From a checkpoint of a small transformer trained on Wikipedia: 647M tokens.
MLP neurons of a small language model. Each row is named by its layer, matrix (gate and up: input weights) and neuron, and shows model dimensions 32-127. Each number is 128 + 24 x the weight over its row's rms, rounded and kept within 0 to 255. A neuron's up and down rows have the sign that makes its largest values positive.
Before each neuron's rows, "fires after" lists the tokens most often just before its 100 highest values on Wikipedia text that the model never trained on.

fires after: ".", "=", "\""
L6.gate412 [ 85 139 131 139 118 116 128 132 137  95  75  89 104 117 119 167  96 112 141 137 117 169 157 112 148 154  93 145 147 125 125 126 136 177 130  92 164 150 131 152 115 117 113 110 121 154 108 100 129 159 120 152 127 148 140  81 116 164 147 123 108 146 111 118 116 146 130 159 153 115 118 144 138  92 164 137 122 148 135 115 133 132 161 111 104 129  94 198 119 135 105 132 130 121 120 139]
L6.up412 [ 94 136 168 132 111 178 110 103 142  83  77 108 135 122 109 157 153 129 130 145  84 175 147 126 123 114 120 103 147 139 133 105 113 163 123 142 147 112 108  81 139 152 142 124 137 123 127  80 121 155  91 128 127 129  99  68 108 100 152 159 130 162 129 130 143  98 136 119 118  98 128 134 142  87 144 136 152 113 122 142 161 104 136 172 172 146 124 143 127 116 133 109 109 135 157 120]

fires after: " Di", " The", " Du", " Mad", "The", " Mir"
L2.gate359 [145 141  82 136 127 101 189 133 144  96 148 102 131 136 148 102 107 115 131 125 164 114 143 136 176 152 137 122 125 164 124 159 137 119 114 122 108 107 113 164 137  97 127 116 120 115 162 120  70 102 141 143 103 150 142  94  93 135 129 115 138 128 136  73 148 105 129 113 127 106 145 151 158  90 185 104 145 105 149 116 161 146 116 117 114 131  88 127 144 119 138 126  88 127 113 148]
L2.up359 [118 101 105 155 105 152 160 102 137 106 185 141 102 161 141 104 142 114 171 136 114 128 102 150 151 159 135  92 106 131 101 140 110 111 156 134 143 105  88  52 126 102 104 154 128 127 188 140 141  90 117  94 137 156 107 102 120  88 143 155 101 130 108 109 183 124 137 113 119 138 129 157 127 129 136 111 137 114 152 135 148  96  89 103  86 160 136 136 157 151 137 142  93 136 120 162]

fires after: "-", " (", " te", " \"", "("
L2.gate223 [113 127 134  79 152 145 172 145 142 169 126 142 117 118 108  99  81 140 111 106 156 104 159 132 126 155 117 136 144 166 129 182 127 125  93 121  71 132 126 139 158 166 130 109 138 125 151  83 153 115 139 135 107 145 168 148 110 162 127 124 137 111 133 106 139 124 115 146 124 140 100 162 141  91 138 137 121 178 198 124 144 136 105 157 141 131  75 141 176  86 150  99 130 108 112 112]
L2.up223 [170 148 153 128 146  89  94 119  99 138 151 142 127 106 159 129 121 133 117 118 144 124 126 119 152 150 143 120 137 130 113 139 163 145 127 119 133 112 135 155 142 116 125 116 107 101 133 102 132  83 132 121 149 115 157 109 133 145  99 130 138 121 111 145 143 147  92 145 122  62 151 108 127 145  85 153  87 114 110 112 104  93 125 112 121  66  85 130 126 128 153 135 180  99 150 158]

fires after: "|", "-"
L6.gate176 [ 78 122 163 122  90 143 147 120 146 100 156 119 173 130 154 104 100 156 145 133 114 118 164 153  88  95 161 158 162 136 145 112 112 129 161 148 110 118 137 123 153 130 155 120 177 106 118 154 179 116 114 104 117 136 101 127 123 101 108 143 111 130 113 125 150 154 122 143 106 101 109 146 106 142 172 130 130 115 139 123 127 131 144 111  96 141 167 113  92 115 111 130 121 131 122 158]
L6.up176 [160 130  96 147 107 154 140  84 138 129 154 107 118 143 150 149  97 124 116 126 144 108 119  98 100 116 134 121 165 103 122 128 133 166 111 138 101 137 131 131 126 135 141 136 127  97 139  98 127 108 133 138  69 112  87 136 143 149 123  98 117 127 131 131 117 122 120 151 139 113 111  86 172 107 117 112 151 134 107 168 116 134 112 162 175 149 158 120 107 119 126 157 117 141 170 177]

fires after: " al", " re", " Al", " Su", " su", " Cont"
L3.gate342 [107 174  80 143 129 129 132 120 150 128 120 168 123  93 135 158  94 109 144 142 154 145 134 117 123 101 143 121 154 107 122 152 120 134 103 123  98 175  76 126 153 115 163 111 176 169 138 107 115 124 135 134 105 123 124 119 178 133 133 105 166 118 157 133 170  88 126 113 131 188 170 142 100 136  98 123 163 155 159 101 132 122 178  51 111 160 113  94  99 101 164  99 102 152 111 136]
L3.up342 [168 145 166 136 110 125 149 101 127  97 120 142 118 111 154 150 108 164 124 153 132 153 146  87 114 138 163 141 119 124 115 170 123 136 124 123 169 131 117 123  97 162 118 131 155 165 155 129 152 118 114 121 154 110 112  83 126 123  82 136 151 131 106  96 160  88 143 147 114 129 133 117 139 153 150 141 171 108 118 111 155 115 171  65 116 134 143 146  92 153 131 119 178 129 149 168]

fires after: "-", " Sul", "de", " Al", " Del", " Su"
L3.gate508 [153 122 108 114 123  90 147 140 116 138  95 136 125 133 142 129  97 140 118  76 153 119 112 117 153  87 153  85 148 104 154 138 135 139 120 146 119 106 129 131 133 131 137  91 188 110 137 126 133 123  99 113 136 107  93 119 199 168 126  88 137 154 125 150 121  95  98 131  97 195 103 150 135 125 107 108 143 120 133  88 128  90 158 120 135 128 148 148 142 150 125 146 107 188 149 128]
L3.up508 [133 140 119  95  99 138 123 134 111 129  85 113 168 113 161 144 136  96 126 123 127 104  88 159 135  99 126 106 139 107 138 102 148 156 134  80  80 116 119 120 125 179 147 127 147  89 144 139  96 171 100 102 121 113 165  84 104 123 130 145 127 148  85 126 118 133 131  95  99 163 121 162  88 132 132 113 115 117 140  96  85 167 149 164 132 127 111 104 119 142 139 120 111 142 125  72]

fires after: " (", " \"", "-", " photo"
L2.gate49 [ 89 132 157 124 148 155 146 141 154 176 128 104 125  90  90 147 145 128 118 137 143 114 160 129 139 137 113 135  97 171 121 125 147 113 113 135  83  97 138 103  99 165 132 127 143 138 131 109 143 120 165 105 144 168 150 105 106 146 171  91 130 147 154  92 146 125 145 124  90 132 125 174 158  88 156  92 158 163 109 104 141 151 175 161  97 145 144 141 115 115 141 122 151 146 123 109]
L2.up49 [127 150 115 124 156 111 113 179 164 109 141 100 141  67 137 157 144 152 115  83 163 124 128 124  93 109 148 105 179 111  79 120 139 113 132 134 144 133 164 124 116 172 152 142 105 133 115 133  85 110 117 141 133 141 173 130 152 144 112 146 142 127 146 139 106 157 111 132 115 115 125 152  90 111 135 136 109 131 131 152 107 126 102 136 146 141  99 115 178 118 171 148 167 108 119 109]

fires after: " |", "|", ")"
L2.gate536 [147 152 104 127  73 115 142 102 162 102 161  80 142 153 103 104 154 124 154 149 134 178 122 103 127 108 123 171 166 149 122 153 129  95 129 121 127 133 164  96 157 126 157 124 105 127 122 111 111 103 144  78 173 143 111 174  84 142 130 156 181 155 124 121 149  98 167 132 124 146 123 128 182 115 109 105  86 149 123 126 113 119 131  96 147 153 149 139 120 116 115 128 155 113 150 146]
L2.up536 [160 169  78  86 144  78 103 126 159 147 110 137 108 116 132 160 105  85 127 135 128  59 131 133  98 110  98 153 112 110 128 161 134 117 104 181 121 119  78 175 142 133 138  93 143 117  93 126 109 101 160 128 158 166 111 184 105 160  97 137 150 144 122 131 158 139 112 129 153 101 110 127 105 116 118 160 129 137 104 171 123 134 128 122 129 129 144 143  80 150 177 155 129 111 119 116]

fires after: " in", " on", " of", "s", " from"
L8.gate558 [102 134  95  99 133  92 144  99 156 134 123 145 147 101 105 123 112 133 106 118 153 145 147 104 141 106 122 158 160  89 155 137  80 110 140  87 132 159 134 139 124 150 139 135 123  71 125 143  81 146  99 110 115 145 115 108 139 155 152 114 129 109 117 100 147 119 101 108 101 151 123 190 132 158 110 171 137 130 132 174 167 136 126 111 104 110 112 133 117 125  90 197 104 128 158 119]
L8.up558 [110 115 101 149 132 157  87 107 125 103 112 145 122 127 132 133 129 127 144 159 128 137 124 129 110 125 159 145 108 143 134 130  75  91 129 122  83  88 127  98 115 100  56 115 189 131 114 135 135 121 123 123 106 128 168 138 143 166 114 126  86 134 129 156 132 109 144 116  88 136 118 129 158 174 141 131 108 117 123 124 183 129 118 129 102 129 152 110 113 133 139 122 173 117 160 110]

fires after: "\n", "^", "C"
L8.gate84 [117  95  89 114 155 157 128 142  88  99 132 140 151 106 147 128 139 144 162 179 170 117 138 120 131 157 123 178 165 142 151 134 114 101 113  95 102 120 110 121 112 113 107 117 147 105 137 147 129 134 147 143 157 116 103  96 155 122  93 146 125 140 168 109  95 134 131  69 123 163 153 115 117 100 122 113 133 119  97 112 117  90 150 150 109 127 148  83 108 126 145 122  99 149 113 153]
L8.up84 [ 96  98 148 113 136 133 120 130 104 103 150 149 123 126 109 143 139  92 151 149 119  77 157 123 126 136 115 156 135 148 140  87  82  98 154 119 146 121  76 104 149 126 105 159 114 180 130 109 133 161 155 147 139 123 132 134 115 161 134  95  92 168 142  82 154  77 129 111 120 119 113 116  91 131 132 126 129 112  80 149 113 101 127 123 128 160 143 143 102 104 159 129 133 127 134 118]

fires after: "|", "-"
L6.gate374 [155 139 152  80 120 129 119  89 183  96 116 146 102 111 121 144  98  93 128 118 128 128 125 150 146 138 158 142 165  79 123 131 140 173 159 127 123  86  54 141 130 128 136 147 137 132 136 125 158 123 135  72 101 106  92 123 134  93 144  93 142 142 141 121 120 100 138 142 145 137 102 151 113 152 125 145 160 131 100 123 141 104 162 110 101 116 147 106 132 102 108 129 134  81 150 168]
L6.up374 [155 119 132 156 141  99 129 114 112 175 116 123 123 155 156 130 114 128 122  73 124 148 161  94 129 116 147 129 133 129 154 115  63 139 108 123 142  92 100 104 158 116 101 114 168 110 137 105 124  86  92 129 152 115 123 156 133 101 139 109 110 111 112  92 132 124 153 116 149 132  90 136 101 101 124 128 131 117 128 106 114 129 122 114 130 127 118 169 101 120 130 168 131 176 164 160]

fires after: "=", ")", " ="
L8.gate364 [104 123 106 143 162 188 146  95 160  82  84  90 161 111 140 121 132 123 124 116 101 118 130 117 127 111 133 144 143 130 122 148 130 110 128 129 128 181 108 123 142 141 145  94 149 139 120 125 134 151 116 137 143 127 146  56 107 138 117  91 135 133 165  95 150 124 133  88 138 166 120 119 125 115 177 162 128 156 122 104 156 152 143 158 170 119 138 109 149 138 139 141 149 135 101 163]
L8.up364 [105 144 140 103 134 166 164  86 120  82  87 112 109 117 131 139 115 131 152 141 112  96 153  94 139 141 107 149 130 132 102 143 129 138 157 167 121 133 104  97 133 122 109  73  97 135 123 106 133 156 139 140 118 117 149 119 160 128 134 127 121 137 153 146 163 103 127 153 106 159 110 142 146 136 172 149 101 158 114  68 141 122 146 140 117 176 135 104 119 133 146 139 109 108 132 123]

fires after: "'", " on", "s"
L6.gate406 [168 107 100  85 129 158 131 126 108 145 105 158 136 114  95 156 132 105  75  90 132 172 140 172 132 139 110  95 118 134 147 161 134 120  79 122 148 116 145 119 111 106 133 117 145 133  84 116 114 152 160 111 130 149 140  63 107 154  91 152  64 147  67  91 112 133 133 133 144 121 151 125 159  98 119 129  99 152 108 148 166 141 129 111  95 105 100 137 142 139  95 151 108 111 155 110]
L6.up406 [149 124 116 169 165 138 127 126 126 107  93 153 140 141 157 136  99 125 123 131 145  98  83 142 170 140 155 124 100 118 147  89 101 130 147 138 110 121  88 158 139 148 143 100 141 132 132 122  99 147 116 140 108 104 105 142 101 112  75 146 102 138 168 115  93  97 109 120 160 133 119 106 170 178 102 103 142 103 141 160 128 101 133 114 128 169 124 108 170 166 157 127 193 113 132 108]

fires after: "\n\n"
L8.gate535 [ 99 138 110 137 175 143 105 104 173 103  97 137 182 126 147 155 117 106 119 132 144 144 160  80 119 104 134 130 118 147 152 115 173 103 132  85 130 103 105 142 180 138 140  97 126 119 113 117 131 136 108 117 130 168 106 114 124 110 137  85  95 109 161 106 123 152 111  94 150 125 119 100  80  89 101 123 108 140 138 152 128 103 170 126  87 116 161 127 113 155  97 146 120 108 116 162]
L8.up535 [127 151 115  75  79 134 114 119 118 113  83 144 112 155 125 129 132  85 125  92 120 145 163 128 118 146 130 123 151 118 121  72 133  91 161  83 122 112 106 167  66 103 126 116 116 126 145 123 112 132 126 123 150  99 106 146 135 133 110 106  99  96 166 143 155 108 103 147  74 139 101 115 104 129 102  62 115 163 122 122 152 119 156 151 132 113 125 127 128  76  80 169  90  65 121 171]

fires after: " the", "s", "The"
L2.gate332 [113 106 106 157 156 142 125 135 130 148  86 169 128 118 179 167 124 121 100 120 111 118 139 150 125 140 126 128 140 187 142 112 133 110 110 148 154 121 160 130 153 125 103 123 144 128 101 161 122 131 145 145 121 167 127 106 132 160 126 134  96 100 114 112 151 151 138 140 150 143 171 144 129  97 148 142 142 125 153 138 135 101 117 118 159 104 110  97 123 146 104 121 163  84 139 126]
L2.up332 [166 124 123 119  93 133 126 125 127 158 115 147 149 131 153 183 146 132 152 140 105 128 139 135  96 132 138 122 110 125 186  68 117 128 139 109 156 145 137  91 120 121 127 146 109 107 125 154 161 155 112 149 117 103 127 140 138 158 110 152  83 142 158 162 127 137 137 187 100 122 140  96 165 129 121 109 173 142 143 119 108 115 134 106  93  95 131 102 143 112 155 131 157  73 160 174]

fires after: " the", " The", "The"
L3.gate336 [119  84 129 127  94 139 147 148 142 159 129 147 134 111 128 109 108 129 114 126 106 134 127 137 145 120 154 128 101 143 138 124  91 124 137  86 145 133  62 137 158 123 105 149 101 135 154 146 135 106  76 181 137 112 127 138 131  89 145 117 101 135 129 116 161 154 126 150 170 156 173 101 144 102  58 172 149 100 120 123 120 105 104  98 171 132 120 111 166 126 115 161 104 150 129 130]
L3.up336 [117 136 135 148  73 139 135 125 111 165 141 129 120 101 176 122 172 146 169 158 101 115 125 121 122  85  96 127  94 101 135 122 133 154 113 130  80 124 140 151 147 144 119 125 125 129 127 135 133 151 121 115 132  88 106 120 132 121 103  93 140  48 186 156 131 149 159 105 102 124 133 148 100 102 137  57 126 111 127 133 128 106 111  93 105 145  96 137  84 140 152 118  96 100 140 139]

fires after: "-", "|"
L9.gate557 [119  90 121 103 188 149 156 151 117 143 165  98 164 114 123 159 140 106 152 102 123 119 115 166  60 145 106 109 159 176  91 103 169 146 130 159 169 103 108  99 141 153 170 105 159 152 155 114 144 143 132 116 130 123 126 131 112 126 114  93 145 157 147 132  87 193 131  62 153 110 114 146 172  82 117 140 117 110 135 125 103 131 143 101 126 106 135 129 115 101 158 109 137 108 139 124]
L9.up557 [158 120  92 117 116 150 127 129 139 127 123 151 133 109  99 151 156 125 102 100 123 162  99 112 141 130 194 139  85  89 200 143  87 128 127 135 120 123 122 127 164 112 148 143 177 153 121  98 176 126 120 132 130 106 169 124 149 132 123 157 119 105 118 126 152 121 142 138 108 157 102 146 126  83  91 169 137 106 145 135 111 132 152 112 144  99 156 146 113 158 139 138 125 106 119 135]

fires after: " 0", ")", "%", "\n", "  "
L9.gate37 [ 86 119 155 167 161 130  77 157 118 130 116 117  91 126 109 171 121 100 147  99 150  77 150 133 128  82 137 124 135 141 142 137 129 157 131 120 180 127  91 149 146 137 130 123 148 173  81 132 148 100 118 145 152 120 119 123 151 126 126  88 144 126 131 103  71 168 119 137 120 126 143 114 139  83  97 110 135 136 142 139  96 108 150 156  87 107 141 139 128 120 124  89 138 101 148 172]
L9.up37 [133 159 103 134  78 133  91 150 124 125 128 129 170 170 112 140 108 131 127 105 127 147 140 142 132 117 120 122  98  93 127 114 128 128 122 157 110 151 137 123 126 115 163 119 127 139 153  94 107  82 138 127 130 128 138 122 155 125 114 144 120 154 111  88  69 153 142 151 137 120 112  96  99  91  92 108 123 147  63 137  88 107 127 143 142 103 151 147 150 123 124 120 112 164 127 145]

fires after: "|", "-", "\n"
L8.gate546 [144 140 108 101 106 113  90 102 144 120 125 149 135 118 129 169 116  99 105 112 103 151 143  96 123 167 174 151 119 142 159 144 182 147 117 123 143  97 117  86 153 130 164 126 132 148 125  85 118 141 151 105 116 117 119  99 178 157 103 112 185 161 149 106 157 149 123  89 166 137  80 139 137 126 108 143 139 103 111 164 131 161 136 135  84 125 165 129  91  88 112 125 120 131 162 116]
L8.up546 [133  88  96 114 127 167 126 112 107 141 135 113 114 122 152 152 119 133 107 128 134 136 115 104 112 166 152  87 153 139 136 119 115 105 109 116 134 163 132 147 100 149 152 134 143 145  98 103 149 138 109  97  81 134 184 118 130 119 136 144 160 154 109 138 136 142 104 107 157 152  95 123 124 127 130 101 123 156  98 159  69 119 147 124 147 144 103 134 108 120 146 123 129 164 126 112]

fires after: " the", " Tu", " El", " Lo", " The", " Agu"
L2.gate560 [103 125  96 153 149 156 128 141 214 135 123 127 135  96 147 120  93 121 101 125 131 147 112 143 129 113 109 127 127  94 181 102 126 117 171 122 114 157 119 130 160 128 147 128 120 137 135 131 112 132 102 135  94 105 146 175 134 122 103 155  97 155 191 130 148 158 172 148 128 167 162 116 130  79 136 160 128 139 121 164 139 109  86 130 129 151 104 138 164 103 110 124 170 156 113 183]
L2.up560 [154 155 125 132 133 122 160 127 123 108 105 129 137 120 153 113 125 148 106  73 159 139 153 154 152 113 153 134 144  62 130 130 128 125 140  90  89 109 143 121 123 129 154 116 117 127 136 101  91 163 113 104 116 133 168 127 119 133 151 133 148 102 113 135 131 129 108 117 105 112 104 117 105 136 156  66 117 142 134 155 163 115 111 123 138 134 156 149 122 108 160 114  85  88 108 103]

fires after: ".", "="
L6.gate392 [130 104 135 123 167 155 122 102 147 110  78 115 148 101 142 123 140 107 113 132 165 158 134 142 121  92 146 143 154 128 123 103 161 152 128 120 132 106 126 184 147 127 140  98 170 141  85  87 146 156 109 127 134 141 147 122 118 103 142 139 172 121  95 111 111  86 101  97 119 126 121 154 138 134 115 129 132 145 191 116 141  90 137 150 125 150 106 144 133 171 131 128 138 124 105 133]
L6.up392 [ 87 131 110 156 113 130 109 159  92 160 112 148 124 146 188 151 113 103 123 158 152 129 135 135 167 127 140 123 133 119 162 117 145 167 129 131 122 132 108 123 167 148 116 142 121 160 151 103 130 163 133 121 157 135 110 120 136 143 167 152 128 135 152 137 132  91 131 117 112  64 146 124 141 176 136 119 134 104 114  97 148  84 114 131 132 127 129 163  75 156 160 122 119 160 124 120]

fires after: " (", " \"", "\n\n", "-", " un", "\n"
L2.gate366 [144 126  72 106 167 123 126 145 113  77 118 144 146 101 128 104 122 127 116 158 139  70 201 129 110 139 145 106 173 139 127 153 141 118 111 135  72 130 174 166 123 166 137 117 139 114 105 141 111 132 132 130 110 160 163  93 116 152 138 108 168 128 153 117 142 137 104 136  99 144 133 143 140 117 110 137 141 114 165 111 130  81 180 170 107 115  93 155 152 106 106  96 160 128  93  94]
L2.up366 [160 164 113 135 118  95 118 125 147 150 102 145 120 132 134 140 103 116 109 131 188 161 140 138 118 143 127 113 153 159 120 106 164 126 129 106 118 140 204 125 119  92 121 131 109 153 118 140 117 161 138 128 119 132 141 116 104 123 151 111 131 104 120 130 107  98 159 105 129  80 140 104 111 164 109 118 152 134 124 181 141 131 124 110 125 180 114 113 140  95 106  91 112 137 113 140]

fires after: "\n", "-", "\n\n", " known"
L8.gate517 [147  97  89 145 175 127 156  96  94  71  91 119 175 175 136 148 117 129 148  91 123 144 173 120 110 104 139 149  99 166 106 122 117 135  93 139 121 139 104 147 162 148 169 116 162 107 161 109 145 162 151 125 107 160 138  90  49 168 141 119 156 108 132 108  95 126  98  89 148 135 110 102 112 159 120 131 174 111 155 115 139 118 134 153 121 145 114 109 103 131 157 140 106 141 120 123]
L8.up517 [108 140  79 141 123 126 123 112 145  93 108  86  86 120 135 162 113 152 146 127 116 136 141 126 135  88 109 124 155 153 143 160 115 106 164 120 159 136 110 159 103 135 101  98 137 122 162  91 142 109 142  98 163 151 149 127 137 137 135 127 139 135 119 149 132 116 120 137 148 141  93 121 122 143 131 128 133  97 144  78 141 136 157 165 164  97 144 120 142 131 112 119 141 127 106 158]

fires after: "-", " Candidate"
L9.gate324 [135 120 137 120 116 134 102 133 128 100 124 144 156 122 110 133 102 113 129 149 155 127  92 113 125 112 103 181 143 162 166 155 124 174 136  98 154 125  99 126 103 139 139 122 157 117  75 113 122 138 125 114 119 145 109 116 180 121 119 112 132  96 182  83 157 139 117 156 132 135 124 143 107 134 147 149 138 110 147 125  99 143 118 112 109 147 117  87 137 154 125 154 153 104  94 117]
L9.up324 [124 102 138 112 142 107 145 149 123 152 193 133  76 147 150 165  98 150 163 127 105 134 109 122 131 122 127 103  79 126 167 137 139 166 163 151 151  91 131 165  71 128 136 133 151 160  92 138 108 162 106 118 127 146 118 152 133 110 124 147 115 144 134 129  67 121 149 127 127 117 147 145 131  99 198 105 129 110  99 135  97 125 134 126 115 117 123 191 114 137 112 130 103 153 153 121]

fires after: " 0", " |"
L2.gate175 [105 166 120 113 100  90 140 113 121 132 148 162 130 138 119 116 141 142 141 101 159 142 104 110 111 112 139 139 179 116 129 132  95 138 138 151 129 135 123  77 106 113  99 111 129  97 171 129  79 110 128 143 112 134 149 152 148 153 132 167 196  86 173 125 132 126 119 160 126 148  93 128 118 113 136 122 136 147 111 168 144 145 149 117 134 139 181 101 125 150 117 142 152 122 152 114]
L2.up175 [142 164 105 103 166 155 145 145 114 158 116 164 155 126 104 128 136 124 194 113 125 116 106 135 102 119 161 134 142 106 117 147 105 137 118 125 143 146 183  90 146 125 132 126  94  92 123 156 109 143 138 142 107 105 120 164 131  91 136 125 156  98 117 104 114 168 112 107 116 148 120  91 122 144 111  74 147  92 133 104  74 116 123 154 173 146 125 109 121 125 110  96 158 165 131  38]

fires after: "|", "\n", "  ", " −", " am", " in"
L6.gate1 [125 159 151 108 179 127 124 152 169 138 104 134 109 139 141 153 134 154 188 121 135 158 171  85 108 148 124 130 148 164 109  98 156 131 127 110 128 132 172 142  98 141 104 147 158 127  90  66 133 131 118 130 121 128 125 126 134 121 121 107 159 135 150 118 113 117 118 135 105 151 137 130  91 137 103  37 147 127 163 119 144  87 197 112 111  99 114 145 125 127 144  74 126 100 136 145]
L6.up1 [ 99 104 116 126 128 175 134 137 135 149 139 139  96 142 135 161  91 155 113 136 137 144 121 136 122 120 127 100 133 128 101 128 110 129 151 135  86 143 134 144 151 160 106 159 125 148 142 112 109 137 155  97 119 113 113 155 128 123 165  84 192 151  94 123 129 150  82 145 103 147 163 149 106 129 106 148 136 128 121 142  71  95 115 130  99 147 122 148  97 131 116 164 116 135 107 116]

fires after: " the", " late", " and", "19"
L9.gate365 [118 126 101 100 132 135 139  99 156 127 109 121 149 109 168 186 139 114 112  90 113 108 146 112  99 128 117 148 145 148 126 135 131 125 136 147  90 104 130 144 163 141 124 121 166  82  78 150 154 159  79 138 130 184 155 113 128 119 116 107 137 130 105 124 147 154 111  75 109 130 145 141 101 143 137 175 158 113 114 172 145  87 109 107 174 110 113 119 145 120 146 161 144 110 117 157]
L9.up365 [150 135 104 135  93 131 141 145 151 133 118 111 133 128 138 148 159 142  88 129  92 136 126  97 133  88 151 119 173 141  89 128  80 127 179 150 127 167 124 113 136 105 122 126 116 113 134 126 141 158  84 122 147 122  86 154 193  86  88 118 135 129 146 139 149 193 150  84 127 116 125 144 113 161 106 138 142 111 113 104 149 127 101 107 157 153  75 104 120 117 117 133 164 157 114 102]

fires after: "\n", "-", ","
L8.gate326 [116 146 116 125 145 113 145 233 140 124 143 119 182 132 133 126 140 135 128 141 159 123 173 110 138 132 137 122 102 174 143 123 122 107  99  74 128 131 118  99 136 151 152 130 123 123 104 125 169 105 169 120 130 128 125  76 136 133 113  89 122 144 111  77  95 172  99 110 146 116 152 162  83 114 102 152 114 125 167 152 125 165 109 107 162 108 161  93 141 201 146 150 115 135 127 127]
L8.up326 [ 85 100 148 108 145 112 157 127 159 127 146 125 147 118 162 169 108 102 107 110 161 130 130 118  88 144  97  96 132 128 133 124 114  89 142 117 180 134 129 131 124 138 120 107 124 155  94 150 155 122 131  89 130 122 149 138 152 146 121 126  90 170 113  71 133 109 142 121 127 201 121 132 184 111 141  97 137 123 109 130 169 159 153 127  75 171 199 119  92 105 152 103 150 107 142  99]

fires after: " |", " Gu", " C", " O", " Bru", " a"
L2.gate256 [116 101 111 160 145 151 125 113 129 148 142 125 112 165 116 112 138 118 142 127 156 133 136  97 130 103 131 167 122 122 126 170 120 134 131 139  99 154 143 109 138 140 128 150  87 147 123 168 135 152 119 151 139 116 137 114 153 123 131 163 120 125 148 133 129 138 113 120 159 154 147 156  62 165  83  36  99 109 134 146 116 104  98 129 126 139 174 135 106 189 128 132 149 157 169 131]
L2.up256 [145 117 118 123 140 125 139  94  87 114 130 118 128 181 163 175 131 199 137 157 130 124 116 108 148 156 143 100 140 131 120 191 114 110 128  98 143 137 130 174 104 107 106 142 152 118  76 119 111 151 150 136  76 136 116 131 118 109 172 155 124 100  98  96 148 133 126 126 101 116 143 105 127 144 120  71 156 103 105 158 143 120 152 154  92 102 136 108 173 118 176 164 104 192 129 121]

fires after: " the", "The", " Mir", " The", "′", " a"
L2.gate412 [138 109 122  71  99 157 119 140 141 163 169 130 124 148 126 157 111 114 106 105 118 137 100 142 144 141 116 141  87 131 104 120 107 145 107  86 161 113 119 119 129 124 136 129 134 126 131  91 112  96 110 133  84 161 139 164 114 122 132  96  97 119 108 113 133 121  95 120 157 142 119 139 155 153 147 120 135 163 149 161 116 134  94  72 141 117 109 106 167 123 128 139  97 109 126 167]
L2.up412 [115 123 130 133  78 126  93 104 136 106 178 141 104 132 129 132 103  72 129 118 146 125 122 140 137 117 118  99 104 149 145 155 130 113 158 156 182 131  96  93 131 102  87 134 145 177 122 100 124  90  90 112 164 138  71 170 165 122 132 128 110 105 127 132 143 104 152 113 128 148 162 156 136 172 140 171 132 133 135 176  85 128 106 122 135  92 119 149 168 169 132 111 134 101 116 131]

fires after: " the", " a", "=", " in", "The", " |"
L6.gate531 [140 122 153 130 133 145 114 129 148 148  98 135 155 143 147 139 146 155 125 129 157 104 122 134 167 136 135 157  96  93  59  97 150 131 112  95 155 130 110 131 132 156 120 117 124 113 151 142 153  98 131 121 146 154 130 126 147  96 107 107 129 126 150 135 101 130 120 139 108  68 122 126 108  75 104 129 104 153 143 177  92 105 132 135 177 127 131 120 123 161 131 121 176  90 144 106]
L6.up531 [126 101 117 139 107 110 139 152 151 151 128 170 135 110 102 145 119 125 116 126 139 135 119 157 119  97 102 124 131 102 126 113 186 122 130  92 144 124 142 151 136 113 150 162 132  97  91 121 117 150 118 134  94 155 141 113 115  91 144 118 119 108 167 115 110 148 134 137  78  81 179 153 106 133 108  92 104 136 116 167 177 144 112 142 114 153 169 142 115 120 134 143 129  96 125  93]

fires after: " |", " (", ";"
L9.gate483 [ 93 151 136 141 124 148 167 150 132 133 102 121 131 144 128 113 141  93 125 124 121 104 137 126 152 134 121 113  96 164 103 154 121 156 127 133 113 153 105  77 175 120 108 103 122 144 131 113 143 103 163  96 168 129 144 157 119 131 118 107  77 133 137 130 153 122 156 105 153  98 146 128 129  78 131  73 148 135 150 140 116  99 149 135 118 104 160  97 100 134  79 139 114  52 139 129]
L9.up483 [124 149 122 150 135 156 136 113 118 156 130 134 163 144 103 144 160 104 128 138 119 117 144 107 103 163  78 110 108 136 187 174 165 116 135 171 107 149 113 106 128 132 112 147 169 112 106 155 124 124 145 148  85 113 112 115 120 102 170  96  80 106 142  86 142 116 168 110 142 166 123 129 103 139 123 112 150 121 154 137 149 121 115 151  98 127 170 125 102 154  98 148 150 111 138 120]